config.yaml
vocab_size: 8192
rope_fraction: 1.0
bias: "none"
lr: 0.000904
MLP neurons of a small language model. Each row is named by its layer, matrix (gate and up: input weights) and neuron, and shows model dimensions 32-159. Each number is 128 + 32 x the weight over its row's rms, rounded and kept within 0 to 255. Numbers have three digits each. A neuron's up and down rows have the sign that makes its largest values positive.
A block is one neuron, or neurons of one layer that tend to fire together. Before each block is what it responds to, as a language model described it from the Wikipedia text at the highest values.

Responds to: Word-completing subword fragments. Final or middle pieces that finish a multi-token word after an odd split, strongest on "t" in Heart song titles; also conf-id, coll-aps, deser-t.
L5.gate303:127084087154077126174075134138131152174175161126063147069118114118188150128159129158126204144170167103049146127130176125135076097116079113129119153120132109198131104096162098179154095119186123107121145058122091164171095073079169175134136064111142089172136070138103121127051067110129103118135185164116159104149090161097097107133084152174113124090141114076100097141117165122099151123153
L5.up303:117143122180022133169163154104070163102139170126144147132092167122159100173154137135170181110115099138162099068126132092151121106125147148155139129131115106190070123143086140123117161056171097093118138149100132093146082065153124130123151133088184058141117103156096142191140162130147155151158117156102123132141079136096096094119138128194222144128109119170106102129157102088096173104129
L5.gate382:115113086125119138118137071126124093087159132109116097063051181116131115092079134140134068105150156160093142128094134134139112139159128104053122113121128111128175074083174118143150178138107111140153180111141073177149081070132139155108179139077121174135109103174160127121172086146173110200105153176086158109137120099081185098143195125166111167096136136165105158156138217124138150122175
L5.up382:043126140129145170116153137046114186126085138127100127214123146139143104150155125087135106139154127095125136131179141186182160133144138129118113162113157071122111127110196175129134151121109124168116174135099121118176145180139153136179147126152127150154123131072043173094154156084117130140139130165107092132158131089150138144129134167124110100079134139148155092125110120134099176197115
L5.gate397:122131154151048176123118091138141167117142129107072142084122150135136105115131140123098145100151161092094142098149116135137088089139128102145074125088127130149181128120177162095083173050150161073129108114123145154112154092138104124121160074127050147118128169107116115163191105077102149101137057190093088173103138165103124114164102138100153116080214182056117142188096114144114139090129
L5.up397:139109138126104129150147103115128117161146193149120149151138042132152105070180092077145089095093086141139115158141110111156136110166115161151086118115111125127120155125158157098123078055120120100144189119105121158124134051171035111115139130163145134176183142129083141145133079120120182142107103130030067065179145106132121158122132132098109135142097184098120071030131121110204123142187
L5.gate490:091109112118115182143107092111142121095085140154115102080197112112108085133106168100059095111068167142145131134090109109101170112134118150160114065189117101147181122109126120136062112173085082100165173103107139169138145098176167130135091116133114128089094120158119134082095087122122155184118148131154184184147118129105160133147107124081130133155123163089190164115112111139137171182124
L5.up490:146106126139138128124127099149130140126146174112121099191128121081192122142092161129134122139187105099083121158087087169144144101146150158115116079173119169145155223151139117151174169120138077112118171089179210150141106129142137140146081156153057158173126059083108137133178156082162125115104106164095116073131131174100165208155127176076159145083082147070131162145127151193160127181134
L5.gate575:125131120102123154144127132110149064125161086187120151101136098074150142091074166141156146132122175095137190166107112171158133151106123123116121079165098123103191171077124148116113110112099128086097119111169136118129096135138146142137175130083114125173148109105160124102118134093102173133137163116093171140132124201112122183096164129156127095104166122115119159152090083109144181144088
L5.up575:092136068038110113112112183104115108107055144178094119120184130109176094154083108126127118165109154131159098184079088085119081088135131164101107130136142072109064101100072128134073143155139157140110176145155135168147172136130142154108073072089154047116191130085145152120167128116125116119155113139097131087129132174100174167100135082142055092130123142136104147154163135126176101102121
L5.gate745:103051149158111208154141169147158138117114141137062092103145155126135134139160130109129163167126177121104084094126138177140118129098139173097116089127191119127110139071178070123109094137082101084128166063141169159159090109128158129194134081162073129165080183188149154108170125081085120123115106181088156184152069148117162113155128144191108158078129152156168141143144112124116165124155
L5.up745:147156126136111127120097156096160152118139112095109142140126147221127069186198180134126118095158082122120124119129132164124050089140138119131172093196059145145179150098149091107094113117113155112096110151119172112109102090114080127104136089153130091100170156156103165112179160142070144166158082143129131160087094110129155130102120067115067161160135106110126082077130038110105170133097
L5.gate752:163136070084103108134089127126135146192113131117139102183139161111190156133098121064121125099095125158196182197117100091121159168116168175174148136159062135136054127142083134156158152122089125075157214103187112177109053119180110113126112138116080159073087191129121102146158181108124130156110142169083109089105173085138117144146131150126107182122163133175176150075125126106185131128100
L5.up752:154109122149112155179161076145129101155157147111058154091094146109169138193172150150139097084161185119108123121073089122151127141155121114137124133155062118093118141124149143131101111080103074114108115104137125100119137026077066146156143130136057080159106109166145088057127099136148135158134119152096134173160076121156137100133094117161149128057180164179064095149161151122150119111149
L5.gate833:073126006120135151157085158148094155120110131108159162093176107138162101157163118145121118101129184075103146149067130154196061173157120094117119089153092143098178157055123145130140112082083124086103117130175157139137114089135142151119066126069105117140119087165165120128150133141078091117155122142093153159143132102129196094103132113164176194119136112141094116103145140062052143140080
L5.up833:139066103119151110139113179146069158116099158128123132126098094109147136149153132152140119125104151076054097090100122101152063172113117139074166173130116126132206158084153111099136164141105115063089082149120093125153160086107104131101207099135165123169112120121171122191105143129135150163149133146073169129101056107091156072157055110181117130142127126153134156110153107053140089131112

Responds to: Indefinite article "a". Mostly the article "a" mid-sentence before a noun phrase (with a façade, struck a house, a total); also occasional inner word pieces (dec-re-ased, dep-os-ited).
L5.gate64:158100077150112165196136131134125115163129233117078129077198093191156152097120066144071109119111156157169122125094114161104110114120109130167143125117105089099130135164119162116139081152110106121156179143162158081161143089160129083144122105102169108146137135154078151144101114109119181150085140126126177099136133135143134143142094068127136104078142187142139123138160217149095129126173
L5.up64:174115126165137217115104152084124148177200139155141115158187130157167090117099128119152153112104158148167142067134125108195115070150073084125168104109154140123167120094086150155182100111143159121138122116113137118157135109172155170136109157126155129125112146163098109184163084162072112082080113148109153081141105096098140115085128131166152145187106111113063156176201148101156152159131
L5.gate113:091133115165114139128097114097141147216140086105132144083128132125130195038158152188112115087173143054109109160141129109146134073172050160146092120141116067113126088191112149118126112125147124163168128183119195178158123104082092116088179103161125102179141146068141130159128080119149135096111092130086117100118211132115123165147098101138140112127086155092077132092101116158137142122181
L5.up113:138108099164087072135114172140117104146163132171082102150111108096116098096169208134101121130131119140172103175097086133089150142140088124119084124137120113118106127105113103112124144177140129133162099128179156127164081153149046130108150122105065113112151135129181196140076075123133093084149109129169083223081107161093134078159127126139108101185129103136079137124089098137167127088131
L5.gate168:108131100140090141125172182068124143084070183085119098161137105167180103163090170150116094177187090104140130146132142127167101108169141138137155120100149151138162132134166181083097090154134170172138122145136147088140046136140135097158105139171078158185110172150093109103046110097090145137167133168109133190068095163095117211165073173123125164164140129086154101105112130147164191145077
L5.up168:131146132179142152158124189130128144140117090091107103134199116196141175144106066160152161136039143102128153209092182196139102081162095213058103089176116047172144188116114140139066113125129083133135143123082142101089094145098170161108117100126071131114071136112185155102161144074127119120117117120086165127154162141155132056161142106129089148122109124101109125100171133090159161116137
L5.gate217:091163129176155125127110158160143154144107117096076171076102131106160166088085126153106183158158123089071138103142159129115139092169104150089091141131149107161143151114102140097105069100153100097159095167108150127107129153091136112111123128093124107155125131141092155137127085149157092122141167149094161112139120189101120149195167148152111120094106087077115110108135080112111168047145
L5.up217:204113102130071114102127117076070097163115146108111126186071123137124154129121069136136155115101186056165142132157099046191126164179100118134145105127072136135170121111140125103105126103083074154146157178092115116127143143140140110102086096065085048092093138125119153154142093127111110152147169118074118123151154108121082161092167109229134168149132118156055089085118109125035085156160
L5.gate491:115142111142173186155109089131113129196145175092094124133162102168163124089101102101063148124121131113144112164147142138164151130164078146113104152187148095155067134119134099084147113106122133094143125164170152144165130088102096105134153149092075117142148103160132053129136115061117146125152150148082137097120146169094124169138193175098113136090185178110056121151127168069192139130124
L5.up491:098132110073149076032074130133150103177119176084124123114096139095179204099081129155074164146131115071061121145127134134138085066128145140176110146135104139175081138106119130109108096138150086103140080131152134090089127090142168111094124124043072103108143106131100092164131148108111143084120149134149104110107120183151136166132151107113114098104181124125076166111131178131121141078179
L5.gate868:053137107116126148138143135085141118050170135166069127135135131129136130113059162112105137147143069078180118125140144099120095135147070088126191092176140129119201073095082129119135128121158078117105172128185108122054083089120103123102132093118121127117129092144131131128114119166115059086170127165073145166158189142190124162116106152150151113151111151139098156093117133150114125134082
L5.up868:108151159099121112162181179117176147138127151179105082152114091127136141163138135097086176189202124120098122146111159134151161062122107190189109141153118115131101174099194082126112182183142115156164162148112190149158151142131103146096073160076084075107141118082147088129131110144128093104193093118095165131139162145116169163144149143181093122127111141112132135105181165165125182147139
L5.gate895:187130070071100108114124109075127132109120114157131140126115151098177194140123124116175139152117102094163162103130133121083122112063110159079093102123156093110170107108132147096161152099109106115133138123148177158081108121112154175167164046129151076125143097125159105187127131194153163072128133115126133149231148145087183113138139086183088121126097117099091201108132169196157183140086
L5.up895:131116083151085167192108118111105127143116116132109104117154139133176120149106119106130091190147151159093133171126091163119133111142127150134139117097164099116119137095124131098021206125126077133141203076118126120133076132083116140154105092131144048147097172201103145124176119141151151136105151104106173114097115115125215151190052070103125087064079128170094113128210144117073105104117
L5.gate1014:146151120109136154148151123108162150157088129124090092115111148097130148079141152118128150151135078029087104124134149147031111149141128104104104091084163155142174151117114118142114131148097132049167094159129114127146091083150157155108148115103065094157115127160087164160139077089090111126176107123142128107146130179111172213136186126135134162112139136118132146147109120096077162137123
L5.up1014:135098166141101062128104126073129189166055136134075138158135138126170105113178130141128090113136089117175136159145145133106131126143111154115076145210152131142128087114111108087113119129097105118161068141131134110171179132124114147160136127149123122151141117190119135098083136187135120128178157127081152132165148195132165120152127078098070116084121120149147108144131120181091138157145

Responds to: Word-completing final pieces. Last subword piece that completes a multi-token word, mostly place and proper names, in lists and tables: Mary-land, Milwauk-ee, land-ing, hard-ly.
L2.gate447:126097129143102136101130123118165132161113119160060112031145197150126121114115131112166143170147113152106120051175080115165145123153131167134156152096175148153175143093136086138154161062155112090134115184080184168178125189102120119136173123132161102099135153081131128095187126109153143074107123142134113098155186152130080129132125127161140148130152120172145176132190166121070113145052
L2.up447:068105180174098162142099129130107166076163115107129059121145129168089178095101108118200126174174150105075088139124093132205130115107127129160052113161129093142128114182050155209137072092148078170146131194076106147159139101127181093121166132106137143110119189194077114172123180096037123052077135168097103164088113113059062095152117120128174099133115163166095141152143104155192099161180

Responds to: Leading decimals, determiners, possessives. Leading decimal points in sports statistics tables and lists, such as .677, .624 and batting average .285; more weakly, the article a, possessive 's, and his/its before a noun.
L3.gate85:117094131160142118122137143126173091089111217164090088088099087100139163154109145148156121150117155087162112154116169184116160139139074137146154089162074139098206139150094096083141140124120065089145133138173115098095045140140116113109164166113160070158099134114124076128112112169119147155104161117065108149179156172128113131175088190133105081121166108139137141127163195166055117156109
L3.up85:110144117119135123121148130147146111038091125115124147099182114136121173120098124176125131185133142076148172114132117099077120146137125143114156081101131161160126161171169063063129179130137132129120103114166134125106113143073093140097085085044127051053141074136132094085125148167117112168134179144123101143159168185159167148097129130091142118146064088103134152120148158096063188090072
L3.gate90:113134067158148114122052137151059161122098177102083108064134112113153134083128145171125145130144150159104112187094111159152143142107133176124101092105143079140160113103112131102101151147156125090118156155149108123120143082088078131127088060103098144112084159143066158140186118079177125093100112174157143148136119166101112127125131123093102103137121167124138151108118131142140140114088
L3.up90:147100105178094104167029097175130145156113120097113131078157142134192084101107148172135150123190156121112166119145103136125095137139113171114101123169100071119160119112106099106129137124144074074151162118198145147162133156139087102086099110106090175112136102126139131143129087170141141081097110172156160166202151166089117131152142178080138089121082176131146109172152137161108085114071
L3.gate145:105111155141105138123183117117146109081166090114061103178161114150157155160128175103155118129106048062141102166178123138088154118152186099150153122185134120119102140158135081140112167116136127040113093134109101108139112132077139092116151201124163104135118074136126097112109151126128083148101075148110175152121147142128139176180125162164064087115077176117101113068114125093076142109116
L3.up145:152080183084161072104158137138144102154063072071161127172122109126138134084152149113154134083093131056156142101171107110178084127064133142132119111137155155154153155105132143168089143102152152132085134118131115196137080128116143129117121133099119134133136091140122082085134181100120122139142145131135103111114045140116091150111140182080104169124105100154110143102120068118186134081141
L3.gate204:093094118132105103105174130140110116095114139156066146169152174094141105089084165116077113179144131059115175150122178174133109147107104116118122124150093177106139103120127110079089103053167123075162133160138125085149042138059091167093131121093108098110087046081049123148141059084147133145149109132137133110155151151116050178150110108132120091128104156140126134056136109129115118144103
L3.up204:097092082125140118137137107097153138096103179121148142144139130143099159115088135120094096129119126125072139137124148115127103119152131103142236114167121089166131175206169109145096142080143163100095111145123186117140147056097167085115177082115137121117106150164122134108123141063105165126133125120136172048120179087118181121153087122188168142153105164146133089123123103150066104128136
L3.gate370:095133068147098112135113075131089108098150137117070131194138053133086119092108152094137173127124099160153144103136130140052142200161144127156145137169139157115164134129103118154079068085141171120136174162148180098174108081103149117112154174132157095119144165175116109138118127123123098125131201085143209200108145080114093152163113093148108108116109152122085105066129160118108130096164
L3.up370:112155135149113097156157124155116097125104099162142070163159131092155095113121236179145117147129111115129109154101111070139147064156162105123092161160137139141175160131089183116194162130115128124075099136103191114114157157116129089169196127185106175163148148146168142131123078129144110095151117104133112124129187095158141134134116159128093196121118148101162124090203086091140098069115
L3.gate421:121126091122078176138210116109142138143161111206112103144133145147110111143133069071166165135143126143181142178144129128114092186132131145094102105140134086099123124168133082167113064131100165173104110100106116126082110159143172155133111168145176121083077098142152156124158123144143127089178104070140141059104135073120136083085145130137127112134158179139129173072126155135150105155098
L3.up421:132138095030151090126115130129140095155148081169128101162141131143124133149079137096089095145097143180122110172138114147105144151109097141125122162138088100134093103136084180121109125117119159081183153130108158131165123149180132110100162132040183124116122113155120099085122144190173162166116166119160122062124098161162058111110110166184166085113117129176112038148143108115122127110149
L3.gate437:070127063119151086125143169123071160129123125153139106134149125088181084193096166138148068143099058090140119144141137129074120169223136111104156083132129152115167131132106142150122198108091133121090194112138135094147136139072184094120159206137097101107119106203106113134127147090141174170096115074131148125147142120120119133154113109139113119135108140072129148133118118137134175178079
L3.up437:169079192136146136249164121099086104091167096139095112141166213091092135161106105126089128122144181138073131129171146129086138155155142093146138153183145183153155135090152209151083116167151122151054141113140108086105099145072125142122126151103155112126087125121139110125150117110063162157188156130181124099098155109168187051157138145107086149114146175132067093169127103109080067083126
L3.gate978:154100080144078126141135155156127196093147135188135109142147154095088136137103085102125099139103152165091121100128121107119085069121157106192152107133127130146138087120147177136091105146142115059126148054121112149157124134113165088099100111106101125072080136175184121075086142074098083137164178131149189086133112156177160194136113113141125127142103132114064246166077113077066103099161
L3.up978:111048114092071179166186130114120109079188098124155106148139139199095148141113079079144111123136167114135181164194072121105140152155135168125160160185089066159138167097091156158133093136158145116107137136088106103209029144079132156109116118123138128092080141175155172167127143147153167106155145074147100112107052111125125135180093112107074172080114119109101144134145083107129116147143

Responds to: Mid-word closing fragments. Word-piece tokens that finish a word begun by a short onset, in names and common words, such as Le-y(ton), do-or(way), Tre-at(y), Gre-at.
L3.gate12:146149156133150063129135137146107074121096101123132125096101170157069088109069164115095109184109118122125118177086069169084113155122176127153107117085085121124092095102132202116113119107109133146137169139162190132138157095131153118194183155137099087081166132045139172135157111155141039127132173118112107127131092135114179144154137079148120093112117079063146130139168165148090117122141
L3.up12:095144137145148086116154119108118118130159114148155076098100223110171146190065139141068141084101155114109081142134146156138186183096163146169120139184119119107136144111115156147185111146205104128143148050122159132098152135089131105169101155155169077148160122122189122130181150192135153130127159062095119156109121067098167116131132143099145164127102136058150141141156210181107124107116
L3.gate20:160142072140105108120100146079132124089163129115112150140089130134132159132126168175140111136093132088126145084109110137130084156126140111145155145127140149109120081134180069104080129171103088136114167100176083119067105068142088124143109125123168135135085063144131104161136150140106140132140138188137156153110112142136112107117102133153136144191122086152100145084132156120100154163146
L3.up20:141135135093152068104116130104161184156152072120137113145077157119099124105107164166133126094084136101197140106199138151187111173177168113101185143086124147091161130094145131156130125186143137140055153134097118102094112172116141125156159135117097120133127107115138122105133099168131154150141080164115139102106136144134118093142045114096146176142100067121134168087205147130161140113094
L3.gate213:090124082151099159200131126132115152145140126097094117076153234120173084108143209098131143187114170131137136118174131192115098113137145116148145116139125126123166178134158155129111111138101085151162181101094174085154163137103100122139092120145121127167127082128100092139209204173128112079202146133167162109138178188182134115153097093137074154147075171174161157108098124138114104113155
L3.up213:083114096095138157135126112191121102136081115167114095141095129184182093130107184138145157118067181086181187200150148119134141142122146106091112127168092125065119131171144119158136105141130121153094132174093187083171113135121123104095139133094139123137173101144128116179127113241110177133136124132114073129091169125228123071133141124086120135134096203154149159143145164119123116172118
L3.gate272:134098164174146158131126151150134116056197108128131152151123206148177093164174119134113230088146098167083140153107089121118159150167200122177044138127183124081137099115170042119153136083094172186135125109118095144140054110157106139132121133167119083124127182096124173148156140126121146142140122113131090164078129099113084088111142100140132069171137121090148085116208120144035177143072
L3.up272:169072158178086111078167162108093130138128204126112102133100169149157079151178117129156173096086148124145136147123116110129183089117133129174059154131092088144180137148133099130154092087102110113168076112110140132062135089079126166160132112199058113186072123143070163169131125191124158140139067091145176142143147113111074112097121109126150162138104140137094090101157130105123165148088
L3.gate278:104139145061063141168097064088114146129149146156195112110102140075162162105188139143140126146098197090123112139166118127091160166128130171116140077158121102128152115099104079058160136149156127123189167140123189101126152076057146079088126084142104125132114138186100112114153100144164069106117110130150125147138176123111203137145117143140131132137113173148147144105113111142088114123103
L3.up278:053166180082096145133129092130140104084118130140121051105080112119170162098123090159189065103091169108214115059125107079102106193157108140096124089181093108142106179131150074122172174154070126125140112185091137116118121075064173116068130102105097136159058169147106195139193119174087073116079102120131142150167110138099142134120078116060156132069137154128141141122088109190130087170101
L3.gate319:138150112103153203140088178115122052070139137154090168126148127092178113143083138122124161127139160096199118116161138129078118174120092082133166114137106198146136199163179159168131127136105100144107141138072090087110120126125157146131131149158105150134131145164132132095176171129112150114145142161084118127157186110227151141139078126170164168206129141200151152107149154130096081145156
L3.up319:154071094147081169148047135137116152072130077102089106099186118097132146167122166053135116198134115151084103135149093093130132097129165123059113151166151119196105129074173123126111072149088118087108177120142153179104115145092146103147164147142108175105141103152131135146122168165137115130104138104139151152176211126169140085148120142128148114140056157170119110156163128108139115046120
L3.gate821:090137093106127131120071109142173161090151126112141104080124162168216115093133151176134154159129139107111110152180130104105122159133168151138117109117117130147151112103162128150166128101170128122152174118120085147132132116114118126096165148132102048106028112120086120186242133143090120101158161104143158131069135156130124108164180116205106168147117085115116168094174178130095123147158
L3.up821:124145111129115116124105112136149120138153108133109128127096117078125096136111149069134185091138090145117076132176143099178153133131139126089180111109097137140118112106132082119183096100141118087161143099118127127133070155197145096121095096143094084111194114148143111132060172162084106099097119097081104203140107164153143130125134153186086139185120114103204109126108120140088144085088
L3.gate988:098125118107127087150130148128144129133174083121115143126089119132171139096178179109094159084128123189109145113126131133163114124111114152133118158115162129181139117135143113106103156158138097161138113138142186156156166088124136111163151175076099179133129124136221121094123132115169176070124126147136089153118122165130133129128131094160042140096102109103125170158175127137137166076087
L3.up988:151114110124156126113081111111060175121187145048159128119097132144176148130122156167165159092137121097187146184124114111108139100158135174101140134094146134121147069125125151107134204197098106132116113095121114162157130088131094114151136188132091158114090121117151157155133125154133240122092130138153103127117146115142136094129151147157149143132128118186101126075102175107173123121084

Responds to: Proper-name completions. Final subword or word completing a multi-part proper name of a place, institution or person, e.g. Vancouver, Montreal, Arkansas, Lincoln Park.
L5.gate262:129170088121127117077117122098047149139097119097163169090132077047062166101127152127135116110147094145145132137101123105131115136090142134081135163083167193160108105112164157146155174138122147077164138064184121185087183130148128115170132152119126168130134166123124119105104136140130182097113166198116112131135098136109155144099156051155139098131108085125115171124176081102148127141079
L5.up262:127147112122099131129153083127145088138106084124144152116104168134088130127176126081159098068085188146098147135128116109090176071111091231133146136164076135094137180112146114137139113154155095163135129164149128145169101141065166089093157046097151113119131217081154092195113116074099136137176202146183120131157098162153123188112141118127061140187142143129105093154213168144149107106108
L5.gate332:118152179108179094129193112085092178160085102100114161129112154097142081125111119105152173148143183122125093159148112152161103105108167112113144134199145096108113152158176128109145181136217144088172139114175123145148133132128073181105153090100136088100141050147093133140089116132154141126137088124129107142121162143111169082216111115177105138131081164114177112160179084114098162181084
L5.up332:110148141057137163150162177106134118094065074115088094118063167181120103174110082078127089177141162067161110158114111131091066128175094120172202194122080158144152157075123116064116127142102085151115108174095165121186099092144135191181193081103124135150091154156153119110125178131135100112165113138114092160121106100139108073092092115118113107086104082066175117169176109130136132096181
L5.gate576:060125104142117137160154137108128166056145117131109096136090164147124149140103097116164144119146135159121139111072158156158140102130150098082149107143138180154167110064110162159128117116162100160127176203118152134113111084133087156119148112127157119135123052141118123123172155152187111156184116111097126144162159120128135110104175123134151112128084140088137177101145153111131095196096
L5.up576:207187078164120093133128135146142113098154129136125104106102219104095092089141137141129197117150091128074162097117187168083100160097172095129140127120140146147124140132137136094210117110140086157131124149070129167064129147094126158134126113107104167058113133201166088147149162102138106130159144157099100165143142124150141104131153153109186171139124045119118158130133119149149112101121
L5.gate605:097181199166164109160170160110141109101171109077108142108080105111118081090096162072201130196190097112140162180138118155189133137148112138091168122189135142129060151181121072158173110076096096144188112147142172139218129165146148118135204115088142125111128058119151072155069150150097139135114140144079143137151183124127114155136115135044145079117116152109169105140185075148101120115145
L5.up605:189162144137133160066166169081182184088118147086138157082068128159187111095096114151119133164150157130123169086132108135122087135131178122139122163122138126182118124150136132141157126134156100132180116166104099118130181121108111122075179072119112145086109079198050103175169130113134177139090108131109081134105154115126138071132146125153129168114212118189148173164186168128118086095161
L5.gate848:197221128107145202112106162167193194159172102087122152095132145105149126090114139118140174140185124051147141111029121123162139114092107092121145126097121106099145151121166132123208133120096114122149173140157116131127130127110186159074121098128090142107178152174081120114120089096091102134140115141080131165108122140114128132163097148056062108161161122109171102124122146151081125137149
L5.up848:067086142100110123142129147124122150103085126099099121109136138114091042043181160091150106133059095156141105158128138146120095135172134085182197110104136162125141116125150197069145095114170151090118088143177078128111154146115091194144176124080151119160114075111135176121081082163106124104166125097107122152128129091159116107147048103160153160149136083119126137125176072128090111109074
L5.gate925:140129144136138135139150124174121136083158142141159130092116225086101098093159145079107164132104156104102163108084121130121123135116175122110126185067176211170025098071145162134196183170150158181125131119139197183097028165100126187150111127132138140101142116060138093146103120124078164067125123125090085129124148127134111082163133092138100114156145154110067125095087146185169113094125
L5.up925:217109124182127129125143193125132135146073146092144166091170168148056070134140142137129160141149071167130188094107126123096139089131186105107151193126164141149123068137167120083171139112194104149135098137146146136118081101087147109142163187127145170082191135184115078129125138125166109109135123146141116143172158086121141153138152126126146216118151115101163095148159087151149100134178
L5.gate984:123153135135171127124122124104123171146067058114110090070112205122049076148144121118119119147140156102172076130088122142088117090117182118094169125092181156144132107161173168073141154120124148147148108148146149165111102084105082109171131128073165138121168124085135065078107153096110134085089113140102123109142144123147123092131132096170147144119144045143171113174207118095129109115083
L5.up984:089120152134170153130131127133119133142125112116100093142130149042117118154116099106121127132132136152131076167176087151135154133151158138087161169120153120141086115106146194175190149176103180125129148120147130193141108195091159145141111151104154151085131156103100100085128147073109169137107127123082085125182133151128092096120099082122155134146056114171168155156109108145112115167144
L5.gate1005:073124093092081131160099187168158085142118137155158136100112177173204107100074132133095137146149079133089089137114122153095080096145166108151186156112123140078129128114186142161125158118166117169183126101156125116158082100153162110178204137089127140088121095130139047103141128095168157129139115095089113195097109171124132175114101123144093202102162112116118161147201159068137119175174
L5.up1005:068073170150099123097136134138130079140110165137221157063065123138164122124076113152119121083095128171153107113110093138135052112142148105161165106139137072143125137143167106151164153143179136153168138123131131109135107128176183101243200150101058127092149127115201168136119117078090158118143102071129090143129168153148128126064112147112170165081147161163102139096111124094137086180172

Responds to: Ends of attributive modifiers. Final word piece completing a year, demonym or proper-name modifier just before the noun it qualifies, e.g. the 197-7 season, Siam-ese royal, Caribbe-an Cultural.
L3.gate38:127138126072169212192135137152182123066153094185114104106183106176142111098126125085141157154134149119095203142140108133132148102079088163161107204112141134134129141121148109114150136062122107111133119103139081091156112125129127186086143111125119075097111096095093147092119128191094197175145143189167123101171045194136130109170123141145098112143068160134113128097120145131113112111170
L3.up38:148136117140114098177145117184116149076114062116124192092154118131145160127140115181116144182163099067109147192087122141142131132087086171089141136113142154102086146111135096090100164127115105106157132150158117172145108087139128121123141099135180072124142107159165100137099114181151160095149135156140094117138162190118142151146132081147093099149101113095074144133165060133087168138133
L3.gate189:109116109106145188144107154127092090066091122151150111174162187185140105179121124129106125082076145085111185139121141159089099185098112095154154167166076168107141124140116192156146124104096088150177112190150114129130095131119098122131079112052102176157152121092184135101114152148118114128152132114094148132146124157102126073115167124103105154160095078144127162164160068120093121152120
L3.up189:123094114121157161152084121108099115080088135176129072135130204154094159140110140184104140142074127138132124120083150092090066143087095100062181155083107175147152097158141163116141137148128084135131096157131117128162121148177100178119099146092132145165134134140122087106172138076118098089168163138129173103083122162137125132106091137175128121123156065082083106134145116107147168161089
L3.gate222:149137126147157157128093153123134141140147095144112138097203166102112140176103097143145082151139123124104144155134135139108083114173118091176122120067101104152140103117165117151123118132139110133134116140229108128085145161174100173166104121098148126127138080100104120123118144080136107106180165063143117136086040139169216173176116128192121144161111152173112147185170093143092139172194
L3.up222:081113116174110149177146050190096126144122113135117051126072182098137114143130080169136137144085131139171113157140145126185157131142160096175043101128043131136151117143126098128101080141132049100193118126157137121078131101186112116138126140060134103100150117158150123080108091079102123128170126101100150137098115150168185135187122163151117165148117182123175132154178127146157107154091
L3.gate372:153204091104188144170120137118169101062113134144098136130158125108122190088092141113167101133119193120110144083113136147119151135120095124182127161108119171133063187122199104122185134101078082089184134148144111184154093174196162158137121107148166110098164083102136109166133133123058115130171134197101133127144088194126150153119122139166136134083140120152127123199198136155073117144117
L3.up372:140126098164134131107108027127107119132201173174178157151106104151146152049078139115136142153107196123131129101131183081175145097121082127136122098139143142122103097181139134127170116124082075169184074110193168124099078142201161151166137130175145116174147127120119104143108105146092195139100150143104138169077157140086111155112124144103118165177103111127130104136171145112114173113069
L3.gate701:119115107116158160140086143134120170099156118087088151099223120131130109141136170121063070120168087095098145172120158157143088138097142164156128155153130087115158153141210050105072111111129112086148137131147122113145117075133102166129134125079116131187097138112198122146110157107097124097136178134079109111141131155180211173110141114157098087154112107177121171159177065116156144151144
L3.up701:128089169089199120136144112045119065088147129130168147120123116118145107197104142128123119131154085181071131162162192140168111109125106105124107121221125149096149162120136102152067086158123109122125104146117167081092125182235100159073144180094094138178110140121200125093120154157107163098125146135072118112127203122178124122123164145172146106191105127132142163146127097155139126167088
L3.gate785:186111099128165188162181143144117142092188137140148136122149178121158131175121110120136113124166161094063161142113127198124063127115173102153113169104115116153158159085170128076115116096068121157165161111133112142107105154174130177086122045122142132125128100115159135138083107143121162109110153127094070164109122204131118094138136126157134142160144105147175118155193073117105133138091
L3.up785:160133135175141155119190117126125120070160139126149082123098119120115130132122105103122083171171119092170110138118158150146121118141101089100161162162097089143121150135175122157152126142100114131136082113088097101110083125158108145127155178122104081082153041127172107088103118165090100102105177122106061116130183184063116169161162116135130124167109095123183170207167048120100141068161
L3.gate857:166141130148149170182198169117117135100072161128111088103105141142143088114133110106123099138151123145122119184117208171095187145168109087127151167127133103101152112100130129172120154062141113140183154104134104146133128118142086146138153122132127122095139104166109140097094057130133179166108129100087099147181102121165093157187124173108204129122118135085134103167218069143144195087134
L3.up857:133123165055177111235158154104119125104046118114147137077143191126133090174056127102132099165142125146077097133109160085092077169111148105041181109128162058163121160085146147134137143098147115092144129131114105100187156131195095141086158079045146140105077146124091098148129106119131220082106176121075053128135142099162114113175132140139104147151147074118142102163214062132123142140126
L3.gate912:175163125105163178146157179140180117067132083058175151117096134159097140119079162115119173180127167165103083088139101101116126170146164168160159150091133153119124138145101165145078144098160136126168167096137135178147183123138098108156122103138108110134139203109123094115049124125096123111057092124106171100168082196138117114123120176130115121098105134133186123157165154085096177127141
L3.up912:162133081107113093120172169138119126117118092106103144071106157109171162144094136105139097170190122103164122131104132183150143114134129156092092168141166130071138139152153181081210184107129088148125124117148155120130061124064118133085113106096173142117152131135114121086128112111069142179147145154170152112120113124083115080160129085135125088166168116082131123153117148168079112106183

Responds to: Mid-word subword pieces. Short interior fragments of words split into several tokens, such as gl-ut-amate, m-ist-rial, em-er-itus, acc-um-ulated, plus final digits of years like 195-4.
L2.gate278:170127141109152150113138109148099150103104091102062198147141101099183127121123173178134183125057131117076104124076128172123075124162067205118136155127063146176136145118074125147109070127133146099126128125160090132164106121104123161108126095102131110150155123102131163103147154122139098079158116118072130134117073070070104112064129139159109091119128069080097150148156179095135128125111
L2.up278:101087144103150168179133163094173124097100120192111073109139093142131106095085101121136113161122123111132089119167139161123173116112131137140104120131062127113044116052121127150152104160138143082143150156178185087185160161155137153173126119150098157173073109139190162109148105074076084166151108143100126140142161194091126097147095095086135136062105202131117114145149106156189148112116